{
  "num_hidden_layers": 9,
  "hidden_size": 256,
  "num_attention_heads": 4,
  "num_key_value_heads": 1,
  "head_dim": 64,
  "intermediate_size": 704,
  "vocab_size": 8192,
  "hidden_act": "swiglu",
  "norm": "rmsnorm",
  "norm_place": "pre",
  "norm_eps": 1e-06,
  "positions": "rope",
  "rope_theta": 4210.0,
  "rope_fraction": 1.0,
  "qk_norm": false,
  "attn_scale": 0.125,
  "bias": "none",
  "tie_word_embeddings": true,
  "parallel_block": false,
  "init": "normal",
  "init_std_qkv": 0.0264,
  "init_std_o": 0.0,
  "init_std_up": 0.0264,
  "init_std_down": 0.0,
  "optimizer": "adamw",
  "learning_rate": 0.00122,
  "beta1": 0.9,
  "beta2": 0.95,
  "weight_decay": 0.087,
  "lr_head": 0.00581,
  "max_grad_norm": 1.0,
  "warmup_steps": 332,
  "schedule": "wsd",
  "decay_fraction": 1.0,
  "decay_shape": "linear",
  "final_lr_fraction": 0.1,
  "batch_tokens": 16384,
  "max_seq_len": 1024,
  "doc_mask": true,
  "train_tokens": 202100000,
  "max_steps": 12336,
  "dataset": "wikipedia_en"
}
MLP neurons of a small language model. Each row is named by its layer, matrix (gate and up: input weights; down: output weights) and neuron, and shows model dimensions 16-207. Each number is 500 + 40 x the weight over its row's rms, rounded and kept within 0 to 999. Numbers have three digits each. A neuron's up and down rows have the sign that makes its largest values positive.
After each neuron's rows, "raises" lists the tokens whose logits its output raises most directly, leaving later layers aside.

L6.gate74:472459538543451462511492480469526543491500559526533509506581503531457457541463510467477469515475538431551463468546564469474557479491512475469505562481465497526445451526482416553496446528499499480489496481496535531493553508499497524488510521501524518485549444441456417519536583444494524458476460461572529426439433501493494531502544491480589500494533445514526463551495446465461522513455411490492483409484528479543514456523550516456448541494518453443545511475481541411540485545497517515497529527493603572419484558495550494495418437493482475494495566557433511579423531503518592471
L6.up74:495477543451444448500540525519463492509464457550483500479470530541543545480528442422534435525448495442523479575521491428530561461473522531431539479541508559521455511543539561500518510513550476508448515506440580473491524548527442504545529516556521491497463485495461471556449444537475541506378489528552523509485588464529534459563475510513438527462511489520573498493473470456551471469438512531469504595571489429500482497475439529459535517502584516490505476562460498463568443519471469489393512529489544507511510494567524392513589462523554456509562519472524465511434482475477501510
L6.down74:546482508486499519530471469532484430562546539559523520515525512376493533496554484488542508452516556556553545538493511460452544496492530405413473472507473511526538510473539492430525589463457489519502498502463519443517562527412427545454484474492477538434526584499416451512583506505544513439494496566527554531485503470482563433521546447514472459518545469489565502525483558520519403567530538602474484435455481510449505509538535499549570536488494509471538572517483474520520409585504465510481494498503537504605516517522480497495572529509478556487480429556514511499473539503496495483
raises: "ated", "ible", "ised", "ically", "ized"

L2.gate662:503543496524542466513504476533475508541570499473526517555498465481489531537481489445550479469489534502412549462529522488555444593444507504537528552487506570559473544441524493534491525488449430538492540461552480519516464454476543542506565562530613546551447576454504527564505562472477471460461506488477531486492464582513516578510491450569518508501497538511513505487495477463506559505483501489468531566478473521511369518540577493492535484481481574469487542464504578523538481558469556521492461564496472485463502508498459507529463446448470460498460479470489491581455598501482483407
L2.up662:489511435491529498548569429494564514482509473554421466511557508483466531496457519539541572447514502459495517466505468503445411531505521499476511475506523562490441452482490484517566582498546507471527532470469464525494496514524451562584486516505488540537404533558489515473449556545534499451453458450535521500475539527501562589539508444461505491509482483540536465463439463478487536484554550497441561456538482496506533552457556526491536518473530459559624476518420447473488488526556527485520397512511470529412496454481518530479442498488530518494479540469512474512542531469518543514
L2.down662:471473457543443544428508478521512466455463459465479526513480531473507544514546516520487534501516483465550585531397502522493495516566488509474511493522447593548486475495491563418437532549489505499554612472520418531452481454436517511432464562527489538537461493507471488529531473480509482513521511513479549481496576535518568548519569582473485468483453522457542484456459553481452471436579539525455484479517431568488476531467475420514544521479590495557579502496471527529440492552587516479505486521545536493419452490507510590446467525518456522487497488496522524482576515531461567373
raises: "ming", "mal", "mer", "matic", "med"

L2.gate98:501497549485494499497495513490498428492555497446455493592497510576489506526513485458490513485456511506533532556460524505504544535465492551530493512511479538515495534461510566472512421498480468490413518511557523496515400643516494472558487456465583516453477448464534471438537529523486530550516548573513537463527489548481474478487504427447515490514536527480540509411556520511531455504495420476464473546478452470534518525519421468469472489507460553429475562519505466499516553426464463451535459528498555504493481516398514569539473480492456560546506437519405430499508458537493523504
L2.up98:513505498431544569554550520485446426444469487503480477579482517501545477454548497473466515474448537488513519504496551429501560472483482478547453503531474500559501486475509518466513452504491510447391567439522490510474473633545486469534482485484560543484488492489550548486477549486535483509562503508422502518510509467462508539518516493469500562578538548494480565455508534478493483549503492497433507526466467521510558524550417478523495504450483505491485482494480548516451528438488489470544488541494494514468447501389499571527492482445512460550541449504453535460520465577498498435
L2.down98:523505472479512520496508476516546544537480503561495495455568519521491494475498501509516441533554445527515501466526473522485484496546328521460534473440726494471518538528493486536434578489530536532555504548486502520517556381461524472466501484526418419530476510522457486547536498486474478484507470518510465527476484494536478479468554559512492499531454412554463469527465485518492492444476519542504513477531559486484497514439580488499522491506457495527535500519493488465510458501490543535505517528498483535537498448627499446474549497502523470463489514523567528499489505473488486493
raises: "8", "0", "6", "7", "9"

L2.gate661:422517516496476520438587530531479524494509438582486527537570494532517516492514464516520502453447522515506544485512495401548534506524550517487490527534492510505446487464499530527439518448522497572538477465447520560488448495421496466553503561542513488520563496522528514539462534429521543539435524485463488533498497562492545514540422539582459554469541572517571563510430489512508627433489498516513467470473473483513481493597593551489573507529506532494411496541427540503549546552581530531534468423515552485451563536515577475474500484582500485523541493503535499501460513516540510487
L2.up661:491515459468504502510506463538469448480473536447503404447519502568457450560512468546558506533480533469516507513470519535446522515428522567447535551504495547465480451412529510481469548455563484499549457457533487498518440571515600482466519484472517521514532506583442476493479565511553496579458566544470518528508553540533515492439587416500504469480522529486453481533457577502485496548534501497536566433495545476511578478394515479482479505523496485507510439614449472499530498552494535484489493533423450445513504499543497485519504499530479556474515458503526540470555512502475552515
L2.down661:513552550531539507480522502466525533536474489511495501491485491579535449483544561492464521533535510545470495533499515497506512533468489490466543543538556553519506414530495550481471485540529520540480495525462502528507450558515516419469448545504525520516547501500481542517510538457577508485472409534529476494485487498464559513489473499543465513542476561468442447527466529520490539482554476433456580496531491557460657523478494570480449459504478458449450463480499504492468507459495529553507504450473551496483488462560534565465511388548434525442514440462535511421543466440523519490
raises: "tric", "gan", "t", "tra", "tri"

L2.gate359:525523517545479513455526487530534506430450465539508555528579466462500515503458463488507541524510564525502489498484543435557463534543499548432557482475440563430522517384518528490448513501477504506572500516512569446556484565452505506509432485490444547498483534609492535533517522494571519430499420532489526517463519587468490505540441468526596483484540549498383456584412484471492555476491458428487508473502443487539528464526531517413573491547544519495534530472555435531568455476566513508522488548517505488477534521479521476518497490456477558532503534510538441525484542466523568521
L2.up359:474550529503478523517518514536489532474483427481466487553447480505508461553461530505555495484498412479509428493570517467457488555530469446471523509514475438415437512436542584488467600501511516469543545541503533487521435502491451420513538475502443512510478480442542475495490497518480510409520494511509415472551446520571504546517464490504484509520519490492537495565450535432532470482558417458499425487500483504562486519547516508440543490519458515479500545491524487542563506435546478540550484472461506569504476487430544536511411444432541495599540495451533540485544563444442500514
L2.down359:456495493581500498448496514526548502497541483411482556474385537533493521534490528507425496520489544482468516515543489446504462518544473467533496525498477437465464470433560554469489488510511533512514533593494555563524524494429510499501478458530452518577550487517508529531452517464431484444478544543474444491521468500570499486514501490489484458514520447360508551508505570511435544474481511562526457485471462454504544470514454554463475462521426562444491535505525548566543489412503472482510461515503476539522439470432499533572394487521463490486438509495504461447510606457492484525
raises: "ture", "gar", "matic", "ve", "il"

L2.gate487:430579435506498539513547484533541501502485494505486531433554464552539466554533561534546478509546393489501488429458424468527506526431462468417519515511472524470538533499457534511474520478501515432620480534501508397490589428582395484430531494471504441477570546492549585510486513524458545503562516550584506554447509485504502492502536509488550545499510534559516474521536584493443444515487546515479557513447496476501554524446427472514537488440480511539475472498454474533472466463504393433436535478513513508484500478528479511438510525526463515563484529485539495517495562566518463547
L2.up487:533500497564530550535491513471483513536529493446515553508468525492477482503527511536552529475516449461550466518511595465480567518506544490549524505446522463445508556557469489495532534491485505517461557509515458500481508507444587443553523483584466479444413460491530419496593507493422460485555473491507505526467524544481491551571528524467519505553485520455491484484541490511523465511490528486525530450513446462531459563448538507427458477456575485519438515495479532498431591501474519521448499528553494483500425504478436484447488514495479453539492510543479549527469473518464574500
L2.down487:461468497449491556457523485537561533515515507507481517486471472519560533572480518514510528515546480501463481399453523488555572523498482526483547482490321534614532485447491541450501486468479474497492518442535526501477459489532488473503519457476492541524587503383482475525463469527504514467502555443521544450499539481509485475484523512450498500498479579606420500510520564496497423471463489512537442448469453519527553532525465480502529442559472478450456514509544520546478432502583459494527500531482475494454512419529586534498512508447501472549419546501499546555452487531459519479
raises: " UUP", "itude", " DUP", " whether", "ld"

L6.gate407:440498562526476485447518463426483512503480480517445487538441466496460496444459413458463523577470442521460524509444490475515482470502547570520531538491450546520432454540504511478411569466488531471457492524542566489470537490461493513403487510481483463558580516450512513473553483479485542502541520443430435520508484485485477477521555554516478481523423499539479527490519487526437493488489458516459464534580512524469520459560558460484491518542566437494490503490519462447525394625504516489506572494509543449492510507442494400592513501510535520490499476541526501463505498519532472534
L6.up407:453535526499450569539542497537458439485557552486476539534539498524432490466528431492417519505441386522458563436511441511526470456505520462494487536489538542559463467538470455475455526494483503489405476492536513471439528470490478462473497424474507478598544529494549522394445525434469578553471491423464507481520467459490478493514545523504533443529498450508481506537498542465436464478486513538401530552523458472466514454473561451459423482522454494542545444574448450494508456528489475519489539511571539503572509556480507479571513516495440515514537574467564527436519521539545507530
L6.down407:506534490498470549567425545515484497484534559468468486484492486461501540527517462453488503484409520465510525490485411450563495455497305497511506520503487492533537509491555479534484549486458535503463516456574520496462501491514528473483533444464532523511479490501500528452454537483509521487494455480489559492514490490500477491511513482484489450485507495513560446529513518471463421514480491652427534493451467463507448480509501276437488521480555514543486521540401501504483473605517471521514507533505476522540480521481510495477519488503467501489528557490478482513478487511519459488
raises: "\n", " ", "com", " They", " However"

L2.gate618:491452507517429413475428440475485514534526565485481477509452461534549497472541512428518539472504472549500560566465556480509535489554514523561463544516513546548498511498516541513454537524410469515517560497486550511491575502508480489475414548517459481512487555490491557515542479450487470548447514509537482461480480560550454481508547545471449568480525564474429495432511414546528483502478467469478513488498446480516494533496489512553561498563520538459529474563447505535461533528488479448522472628536508400399528467477479391435546506522468389514518506498553518548529493519548422437
L2.up618:515462529487517517485456477489535439535593494559463524493472482490523532443569503433488438428502496517539493535585502460477476501533576567522559477504512534506479511456500549544478561511514491525553478467439472579473558495537474500498475496571455484533503457487402495497541464448464489564511482535504556457503520510494531491515486479527497485485455597458460425490477472555498439522483508482497521541437363441554501461569538511546510529488458520502428498503444511503423493566522471434532480467493463456455559428492438472526553446570481443416541535519578489501563435498499499489
L2.down618:494422456478547588478459495486536518558599534523447500522459460463474484505533451431471517524450505539522361527513449508556482467558422478490549557517554444505517501465531574512553504486565467506561456476444473519479471497600448479508487560539500482568466522527494498559559479503478525511500533547482512484501498496507506487510480490525474530456478561495436532465472590522545348572501485509516496583465439509537545450525423479559483494569493490548509459484473532472448552500496524502506564433489478552475519536477496505521497501511500493515512539475526492478495487510481438425
raises: "t", " the", "mo", "tract", " "

L2.gate409:497526572431438455432449508452436473527509436580525539545514596451510532458434537509491540426488501446532541527482588477477546528488535484492460460443479543554519559523491511463534537522488455492492558498475477514499527520474542555476478525553503493500486511452478548515505491479531497441436456559398484532488516508496451446474469534542511481527565495530516542495467512500480494529498469490498522441488528483537520482473489567604515549479514504502443511488514565531578447503489505455528550494474454521489476456474458489545479509469588430437440444544511495537448533482530515462
L2.up409:500527507520469589531468527439515492523482450462509444480505475499482445510483545489427536488488502501541476558520585516551548549506530489555499499482534510533537518422537457435504505540526480488454494472552508576440544561522590543492440534476507517499440519474445533540445503514521466473450468565443440534440449567533454394478530464483516432498513512477581458536510495466506507593479465473514540492459510507436485478448490515476544498520535456447544469594539608565469484491540484501519430391479471482467467545469391505548501576520481493486469485513496515535447601531448506482
L2.down409:532517471368506560552466526497509492492471460486473510489515487508497479498507477457460534550525482499501537474454461496452502506464344512501507554521622439558514514494483493490472479504552480465443510511492500575545565362534490448554538520508505526556509423420497513497522515521476414512566495559461470481492494447544492509506560454482492474442476397520472465456488471521472452534520486642534553427451530548500539483483467425521542535488459513494476489518532544557522463466545465490462472512482478514548496472536483516490505498505514531516454526507452562498485554517518534501
raises: ",", ".", " and", " ", " |"

L2.gate427:539497470494513467505487471526565510484374462595516518464536537468447444488530502478462529489435470456507517475544471450547501519551568445563531528442472507486506433491487566511470463480509504468494484545466563501468559500453443526462506464512485408512536503470525501439520490509485472455510438600555495484456379452469455503519512439496488504508520510495487495456506454515464515489497468493499403465496499390461539505552493504530512472519484489508497586449541564486513501555489503561490529484441565564497460438464572423497470462524528475480557450469486419642468518472586486512
L2.up427:500567510511500509488524521571584571489481458596542492483569529512437546486544558476419513452507462538551546531569499479562539536532558476524586464518467547472531479425448586509559467515431427517497452518507489515430472471469427488466485482472517444514527503489533450429481485517467498488496473536568484447493482460515496534516467438526448536525529489491496517422482453531530582477511521505508527458478538421517510564482430514515512393579512480514509516472525483537497497521416519546438478461470565531484487412501521468535501512503456511468534417440402423566530523531541485492
L2.down427:491479529299456511532484471527450477514485497499457469472518551492531497491520474452488473474535535449501513453533466495487507508497359539510570458502479539502531437576535530519542452530442502496559462528530457454482562473647505540490498493486527496539438542537491490534538451511485442553509539510493513469472528543490434541518478557514470427484484456483524506491538494566532508518444494563466427472490486495486434500528465423472492544582437515558534487520517481464523500499500485468534512458498557482513490505513502542511521489483529544519551468532521444467534454459501487537
raises: " the", " it", " a", " there", " they"

L2.gate584:447487478526426500556493562529500478564430516506490485493516536548488470493528630529519470493464548517559517529509559474465529500553492447499488490525459527488446416439464501536604499436506496462478519532549524517522476523530462546575511402529430455537521456453497471470505504501489464507556529506547514455506507508439425462532523413416561484575517491467521489520478532513543451497456562472410511484537560439483481472422486487568524540523471482504503469521514560485506497549415544497477552491502523475447450474458448522539446443502479498578563539495519489402412484487457485500
L2.up584:482475503508448512525533577514456452483473498462486476492480561601459439492601581533580426440475444505438514523493525537512555525530529469465515531549460515474453482457456525519519456446540489440537464491509531589475533458536445455518476410507449437477469449495495463485493527468524518526490471509550460496609489536523471503469501457460511478542565451489512504561440495445466422487498540483465539544538531477503465508462519529556570462582459415489523493464477546523546497503480543502535493538491436451444483441480446524493454443500520473554557494418517511443480470489524549552
L2.down584:442470508456507517521497479524477547481450462451493478515481495449531523539564550543465512539505546461487456536424509564497447515470259511463473498460466558524439507506483475499511470520506499491587490522535484494444515487731469490466485483492507475558483526580500494494480465539453538464488545552492471489513529514495456492470449452509521497497476525586562458527510534560546296514467552530502527503449501464462420519494477462480490514513501438463539492480492489506447499524505497495515540539485460493496514506457513496528533493473471472543543508488455513441451494498494507495
raises: " the", "fer", " ", " a", " this"

L6.gate410:437519560578484522455471542479551517487468508508464449423506520528482533544524597508471438495524566519458489533538517493512501520597553541531475476499436497548533461480450503506512419534533489544542519514485483468550489491385488441551513555466501443441501527505458480461503530519502532566483471401561525502514484538487591482513512494513514521536512519470506486498468492477465498558536471457431465474473478508371471494548518532475507441396532468533418477445527564565484499517454560456458536483533495443454498422479510524470482543571446480507523516482506495383483535440523555459
L6.up410:520512492502460488591562510536469498516495501486487549522414467479497522483505463448500435502554466511487464448476525506473548454485472610454509502409528496474542457522537505522458562413487488489545591462493545472527497435535492558496438445456547449579438469492544495553503509499558521455478477472483500516507497519555462435519512447415504471501487527532526530474409464566495554414537515476542604560478452440568488458492474475471498564521492539432489498508441544538479505504513493510462506512484531543466459503552482510553589534547528523459469533504436502436587472565508491478
L6.down410:505484531493468492511453491517516474496507538438404509443466541437526524440482540502500498435525422493503503483487519551512513489458688468476545525460436544428470497513486500481524498461472459515503509497459543469544530440443432541545544532493486425529461565478537497389513516454521534483531488448446490481544542454465501451420579469507410501498459590511416460475444452521493516511484523456513487469438463525492525476533551556516476538534456586487496511498405533509510470579518480476441535486464531531428503503488433438545562526519457491533475470483534523456544524500483523535
raises: " UUP", " DUP", "ity", "nomic", " density"

L6.gate309:473538507517518452507476462439472505498448397523533560524516463506466447465504551480443502565536553457470550422511494504519447493429535465476535537527496436495528494448533487459516529491569467508492524498442518515608546498507506509488507517538393486496478495461502526452480531488484496473448474481453469512517492526505543479433533529450495593465519492543526449540453498439516533514495473470469559531557474434526499542470546475529564574466577510585511511548510497474483527528495480536521553471490566478506474458503535515469512520404531477473509503442484470473521431505470453523
L6.up309:517520529490498503545486515532438547545447406483474525553490484560492500482506549540428445538510489517526576460515559404564482576462473542429521455483529531501478552482601527524515529498514437492497495635438459470526632480479448497560512489503411458441485495517517550487481498514514452468433493553459493543521519494520526452517487525498451533404521459504508505507496501492503483433531511539439478466535488484539489574458512462553553567501551543581446415502521515429507514459541496534540468471538519498565510485514464533519496550433487535412490507502515491488543455510461536524
L6.down309:480505505485534489500501526490535507476489492518423507517529499493472512469464503536464516513531523574456452534493479501544504521521319522507544535467458518539481550503477501483489493476498441512489540513468455501484480514574421473487456525497458531519479470492442562432502478549489526483535449558507519461544479509530525446568503434497497476585504447503487450479551474424519474495597474456500503496433475522476486481471501557480509516547566550487475521512576531500494501406445556559437493452441411512511503452460497500510460535560540498563509525471533534460563464491581457466
raises: "ry", "is", "red", "in", "rie"

L2.gate15:530486482475476448543461457477542480512462571529452531505545520556594488490555514547526477528474511516540542515501480529504564363543523381502504438530489475473571487458545552542500580557495542509494465528536455505518490465539540532457483506493453514492462490458444483502500458398489506610482503566588477483540506456518458492547553455474550432563453405548497449426551507524490448604477518511490500539572493505488455443492507511441479512522450517470497418464503513483484514542457492530493536471496487511501525470530451445590443515517552512484524503501494493394525455453470540507
L2.up15:509511456508494499576478460500476507519435541538472508449478513511511500500514533534583486507538439547409515537478522530519509451501461420550514468504490405455476495512533555500529511522493526457531511569536478448559539467524545544434554466497505472491508514519434471508472487450516465504535460554492383514511524471465480514515478491458547500526572447515474513465527492520490465542543537471448499525576534468489477477507438482507506568490470493435495517476526551485512545512512452548536507542520591466444537532560473440539395489455553558504525522508456532480511504522408565475
L2.down15:536524500453569486501523550480475518492516485418488469471475443505483565537531483466474489554566563524523505483463494503482503429453304463488475521500531490541505557522500509471502499560538522474538542522575485467496611565781512507508470462566488511521469528509493464541479449487497568506431424502513495506452504484507509494511467464557550514511458482536503522456519558511481376506470488603442522578536481535460483487529447464492444474488464518533486470482465483452519533461476543511485489498510527548537508524555513509519507573473524494527506519466498494446477488479524535512
raises: " the", " a", " an", " ", ":"

L2.gate491:473529540431528521527423512511480446465530510492504523574485503500506513513516513480487535508471530533483534499482481469477480513455547451538457549458464563518458528461514503503552459472507508507506528421546514418437410655525544495546519458472551499474492476481508488500528499456536509574528528538478483516485496487487505482523506391519547533510551486488460530459471494539486469523545470500463463539522441441532536505584417481422440549517478570521464527458501518546501475494520462531511406513497576505480442545395529544548496501459493501465487513536465534555498478543528544431
L2.up491:486549523454552511512517506482459460490532481525424528488429556486541454463537489458505507453484547421538598468466481495541520437399495555507501520492469448483478437431533535480485490533460498499422485511545417524515466575534550486557449458499523576489526451547531466489445525549507478547521500468478545489539397459494468491480574502432486455526509556506465479439511472480534498479541524473516539558482513422563569466530457443459473578494482446466483455564484441530480516460432450508565467561519461554411507557442502535493577521509490467533548507555440473476539490533511446475
L2.down491:481497461493493445543513508541550474479506477520525494508443492498501484536504495492474476503506499478516447491529454494504512464529407474488503507467684482496512475525469481537432578506489540457547506532494441552517523358536506441475464493525476493478447443588494449488552528525476453491523490536495500502492537456448488501503510514470472499457455464564521510464474449477518489476482516528456478435475517556501470515426536441480532525516464524521497462508432537507491574484521524576465522440462530557579511524600489474472489463472529474491499500501523505509546486429558528541
raises: "0", "2", "6", "4", "7"

L6.gate653:491493550511559500458504469506480519470523542527554484450545499505471470554482454513428458484506458433475505496556436461570503495461578437548406524494425541518481542480508564457506453455471535515458432523522535508479465543425541487485451474423500475461527546475535494506513529477534467423416468481484471498456528489523530494488610481449497473536461585607600469437514506504490483539531522461517449512469485521489469535464561510474560506528525551497506543493479542502517465584518532489501557422495535491488445505510411434464529530487455511481436499549488545473457550545444524467
L6.up653:489542513469538520551575437562499557471561520471438423523486544519442444538474466525498453492475459514497523593479510499543543516506540556550426571532528570472541502510513491513550451478460529570453439516545490530505508501537569541550518503465517468481518464538526568510455450474496539553543476506555534583487488470556473483575595493482447465520505479538587572492525424519480517500499538512605456515487464554465514586500524475496525524538531489457472424489439481464541498508496488500453534492418512490581469500453444492518487518454437539461459479490517563468484542593463510451
L6.down653:520534477446453515526495527549534495505510518520457525496473564472374508496421532476532501523507493576418524451516505565473552574463486479502495468482489550451449523423460450507526470445493486560520466508538481512434490523538465485485470514452470525473464442530513590465483492502495534545443474496568544481535488477534485491555592466513404475520467496556501611483455468492454521519413528436521506472473447414549547502439492521498479441557503525508417429533571529496502474435533465511536524518503502532462449505451481524443540529479492473510442614506490480476437572494533499504
raises: "l", "les", "le", "ty", "led"

L6.gate668:435455511715522546506454503515569508492540468565521520494474517502516506495514459490479509545522518504477515572525465507539491502500559535533500478491500514519496518497469388538487550492489495495499523548416474495505523490313470472504512489512491504475527439469439506484559548438480514482416445472525482467515483470513539477456504573467543466484516492479529502537471508529471618466521520522483444559474510524466475484515563711480491495510521573518513490525525482474508436495508567486501447546499498548465532505531472538499482510529479514560491523489520520507427465475513523512
L6.up668:430451530570541576516511548489462497506562481507521554481509516480550528448500473477507485511497546524486511564499464474520465532505567486509473483498519472517474570543510506521533550583508434482482452512430457507500532475427460519480505552505444488557501512488459478485543483432473540475419435550532496451515530478473536470509500570510516449470504469392471495512537503522464542492520504544508508579408512540432481453532488630467520461560499551519462471581502448559523473410551564469489501497540456487497518444533429509564458565546451531526500483485525517471471461422530547504
L6.down668:481550507360554433573578509555433494473512482454505523493482492477452464437491518485537488526504457546460505431479500442504520509476232439490505525557458516499500446453521464477516505475479533510479533452531486555459479500612477495522477509498490448440514476507547515519467505566546457522514535499540449551432502511552473430504498471533456489450531493522532528517516539497505403515470435485516509509527534460501463504478414394513479477454457463433478519463502480462548488499529509532522481500522504488498480454450499538508487510490542488472475464533456523519503460456516476484
raises: " ", ",", " and", " in", " as"

L2.gate182:471534489516474469534560524506488466579455474502544565512432447486460491505449504531520484513516433530478532393521480479526564526459570516486497532516474535487515520454533576468502472499466536507503561537509507464479553519496543496571496499516496556594466536418517488588513522435517506463481428558428462544511511472481506485559450485416511539495517489495521567399511466510460526476442479367554492478506597485525479511464563464575508480493508549519536588465533546523525485523527482536442442493549571427490453496531507500497487445507528481502455523479485518560524517508458498404
L2.up182:464515494528562494496468533501435374548504500468470415518416482460453519485473540509434456493492488542517569511495502536497590519498574455536478516531485509444545478491485536498551521532546461539530478414504446482533513454425515454576540522508471499517449452433481532555484498465522467553602513525481514524557493492549499538495511504519564515464494455482439566514565486491464480500440460532558527428492539555491457464453515533520548492551511516511572504534535469469497500465555540607479498567437513477507457471528523524549473473404531490521411431489490496445411517498455490448
L2.down182:537591558523487494538522553488424422551487506542509464493480386475537499498497447443477517514484425479474532507512483466516559497513478464551506489512530499443521530512520563481555532491539454529457518514540469483503607427485511430582512523475443563534468583528470554503517528493513512503519568517486489606507471504504490496576497453497458502425499431457495585486479505562471537459440490542592489481436514498429559504510471507484531430505425508481529491537587523478496470463490484480443463497481493483503541557574452507569552432490493470508458503482497502475510532481446504556
raises: "ature", "un", "ever", "in", "ine"

L2.gate596:478530549528558504524550501500519551568482498491509489472485526566488458396585541501544416549501558543607496562484497555495468496529578474459456493419522470542446472477465500477593555505498463489519496475464519495481418459440514463531527485564491506513567616564485572470552504512440520496532529495482509539540532525549518484480488568475477518481484507548472500524503506504468533448473434490495508604511497435447478425514536502487421517478527476518451468493493493434408487492529440528549463522404517531496590565504528478549491531557469549563522435455527514487498511498554451447
L2.up596:522507562544502546539564464500482501495439542527547448508554491551564442528571491428543463526472545460531547476516564527481484505500534488556454476469521447496476542504466521479465566496435474467598529502477550448482447488471478417478497444477500582511463529537486504609543543465550558448445478447522485554504494523452544509472556552500547509598521495490471476518442482538450536500451509531435487529487511570464467422461606539549443502523503541518476491521489456494496460493507432502500457582470527499516562516540422477509510485528511563503538519529538481514516513533562476470
L2.down596:440517542428505507517526457573510507502461568499477488503502446466468504507494545466510499577411549479573569515488509459487451606501464543480453480468531442462429560566441554521468431488557434562520576516497540513524438513519530441451507505520495547595436495468483492562563496478537516493515489537522506477474467520495553588479517450453477473496498472497490494512464493493476502503435523553447498551435471563472547509484495508404485518412453446485458485554509521490508482506556465511517424536443543453570564565589499510545524512540519552492511486522501424432478556522534424493
raises: "bel", ".", "vel", "ble", "ah"

L2.gate656:511510522456516490449550521484559496468526546572487531455533519488441515438549469485524503551461476489577511508517452450514544452538556466552534548459478463548443466458546528481492506526524474515549422525500510519524577475493543502504522454489493550510502598537545556556555565535524535453459520578488495495482564495568525546549526546506399537558551500480504388457484586480507547480458488471573432539524484479524570467535507478475499440467451486485538465520499486515392485512559504553499497554484476499546475470505493474504479487465507539552559477505549371504472543525578532579
L2.up656:519516485556540503510525501503492498483475510458475491457503422511560489584507452537453559586445537434506499528529522489604565519513528520538485405538466501503465487441518480444545457392466560491470522517514474472482514556506493534562484578490423588445446495565481526517548476445412529514537484443481510428459484523504487474454482491510495476519489483513516503502556507456459496528422518499503477594517436569465523499464539486477497522539569498517445514600513503508534464513556482477467533540527476552536505545502485508530458508570470545452527512520484416501585518456465467516
L2.down656:562441492489473547452494578497482492497473554576519493441519492476514537445538595512486549555488455473463521496484520483525495467573478573472541516487511513482494501441452522482502524529460397450524497477556478504497542502443512452484555551469603515487476512571462527495498487492470473499493518509597470464525504477512463519500474466471511500465534404425513496525468581503478492557467480431563450516437481529518469538467484487503505505496513473501493448554595541607491504524525484511517483539521506493589514529499500475514523508468561497519484458574589627473452519550455511589
raises: "les", "ut", "le", "uel", "led"

L2.gate126:423526524493430519472608547546541485452459500489455468561518538474480485452542516444475444481502489491549553506549543477482518480504480456525469490503504496410455496486468544454450540513525502529408541454489561473445468491522470475480433524473531477500461551468568489485559532511555460558473461473581524514588406533544498475508494498472475548515469433508489443572453508562521465565526438527519543511449573511511504561459474450583536475428552424474549574521477474530486544461499517456474447478511500513560547460436532461474538478490526481544547442494511514459506517535499467527
L2.up126:482478517526405489504519548529496541435458496545446434563463503522424492473469519500446543494507491490463527448560541486484483527476477491510476533524439468426486496468435525484448474527529435509459527512495579489443488541493457511457505474433490457502512572498556551458540556459476394529484517465500523520584486536577524435465497510507468493581484469511476454598485515493440448522555432550497403549451521543434464509456475463498558500486564489490481560563480489559476523505501572461550496486521542487525497484430525497430496465566553438550504433508525514494485525484496436485
L2.down126:425451433419506458482466465525468502470506473505477502498463487488503499510475527469475473530416495513498543526514490454522466478450348533481468548517466542485478481526445505482466522521474481433487540460622494490526476493557482484492497512484494485502474480519515509494471497518507485464486495498518547478515514469475556512501506483503493515481479431487529463529475490456535541535489454696494471519591561502552457485422460294535461499503445485485550443472478490434495561482528495462487521436507477513590465476522489504489515515521470514534544472556501509451565559504514502547
raises: " ", "\n", " The", " —", " Total"

L2.gate343:488463436501451491587469573485473482477462535510491502486497511517453502479515464535536506503497461444500595495516558550446503489514468430465512523524522488464431509513465535470488461465488509427473440555479468471465458520548475452500480448472485476561487495491527476457499435558529455559532573496484427503446531475467459465543461486494516494558470471415535586526493506509557458491517462521527469447508497508520493491521522560517374575551524443553501482488524519381496459505441490485470489502472518515457466448478406566480565479490453449498457573491503442448507512560555498437
L2.up343:474430549478458530563428554537459513416492529541528480538502504545457429465585477554526527491498461471446530479512516507449502444472524486453554517523513465432505486498456468511469496523521515442556486528460475502494463530506518522501469450440432462564498483427493449490503448512517389538544545517509426499444538468551391432512538465583523416538472492427510516498474460436513438538497486480456474466578480524529509493524550536481471554529460442569545532514553533483496460481523449469510521473477487473471481438494441505447578500523501517533448563524532535459544569544492509494
L2.down343:502488472441558512522505511552507470493440492513451528499467561473514480514531458571506561502468526472505478483434542478447495484448338491488496520479461450493469537564502451503504466478478461453537493507385489445484482562728461502503519532458525515540481453536469518557497454570495474483501490575462506513514498481502476441488442474527505515506440508450557504487469524505535340513467436555495506501486503510502515502494550450546476472515529478510480496493503526470437494478515484491448468470481498541473488469517494557485522442467490566533451536508483497498476484513469498533
raises: " the", " ", " which", " that", " a"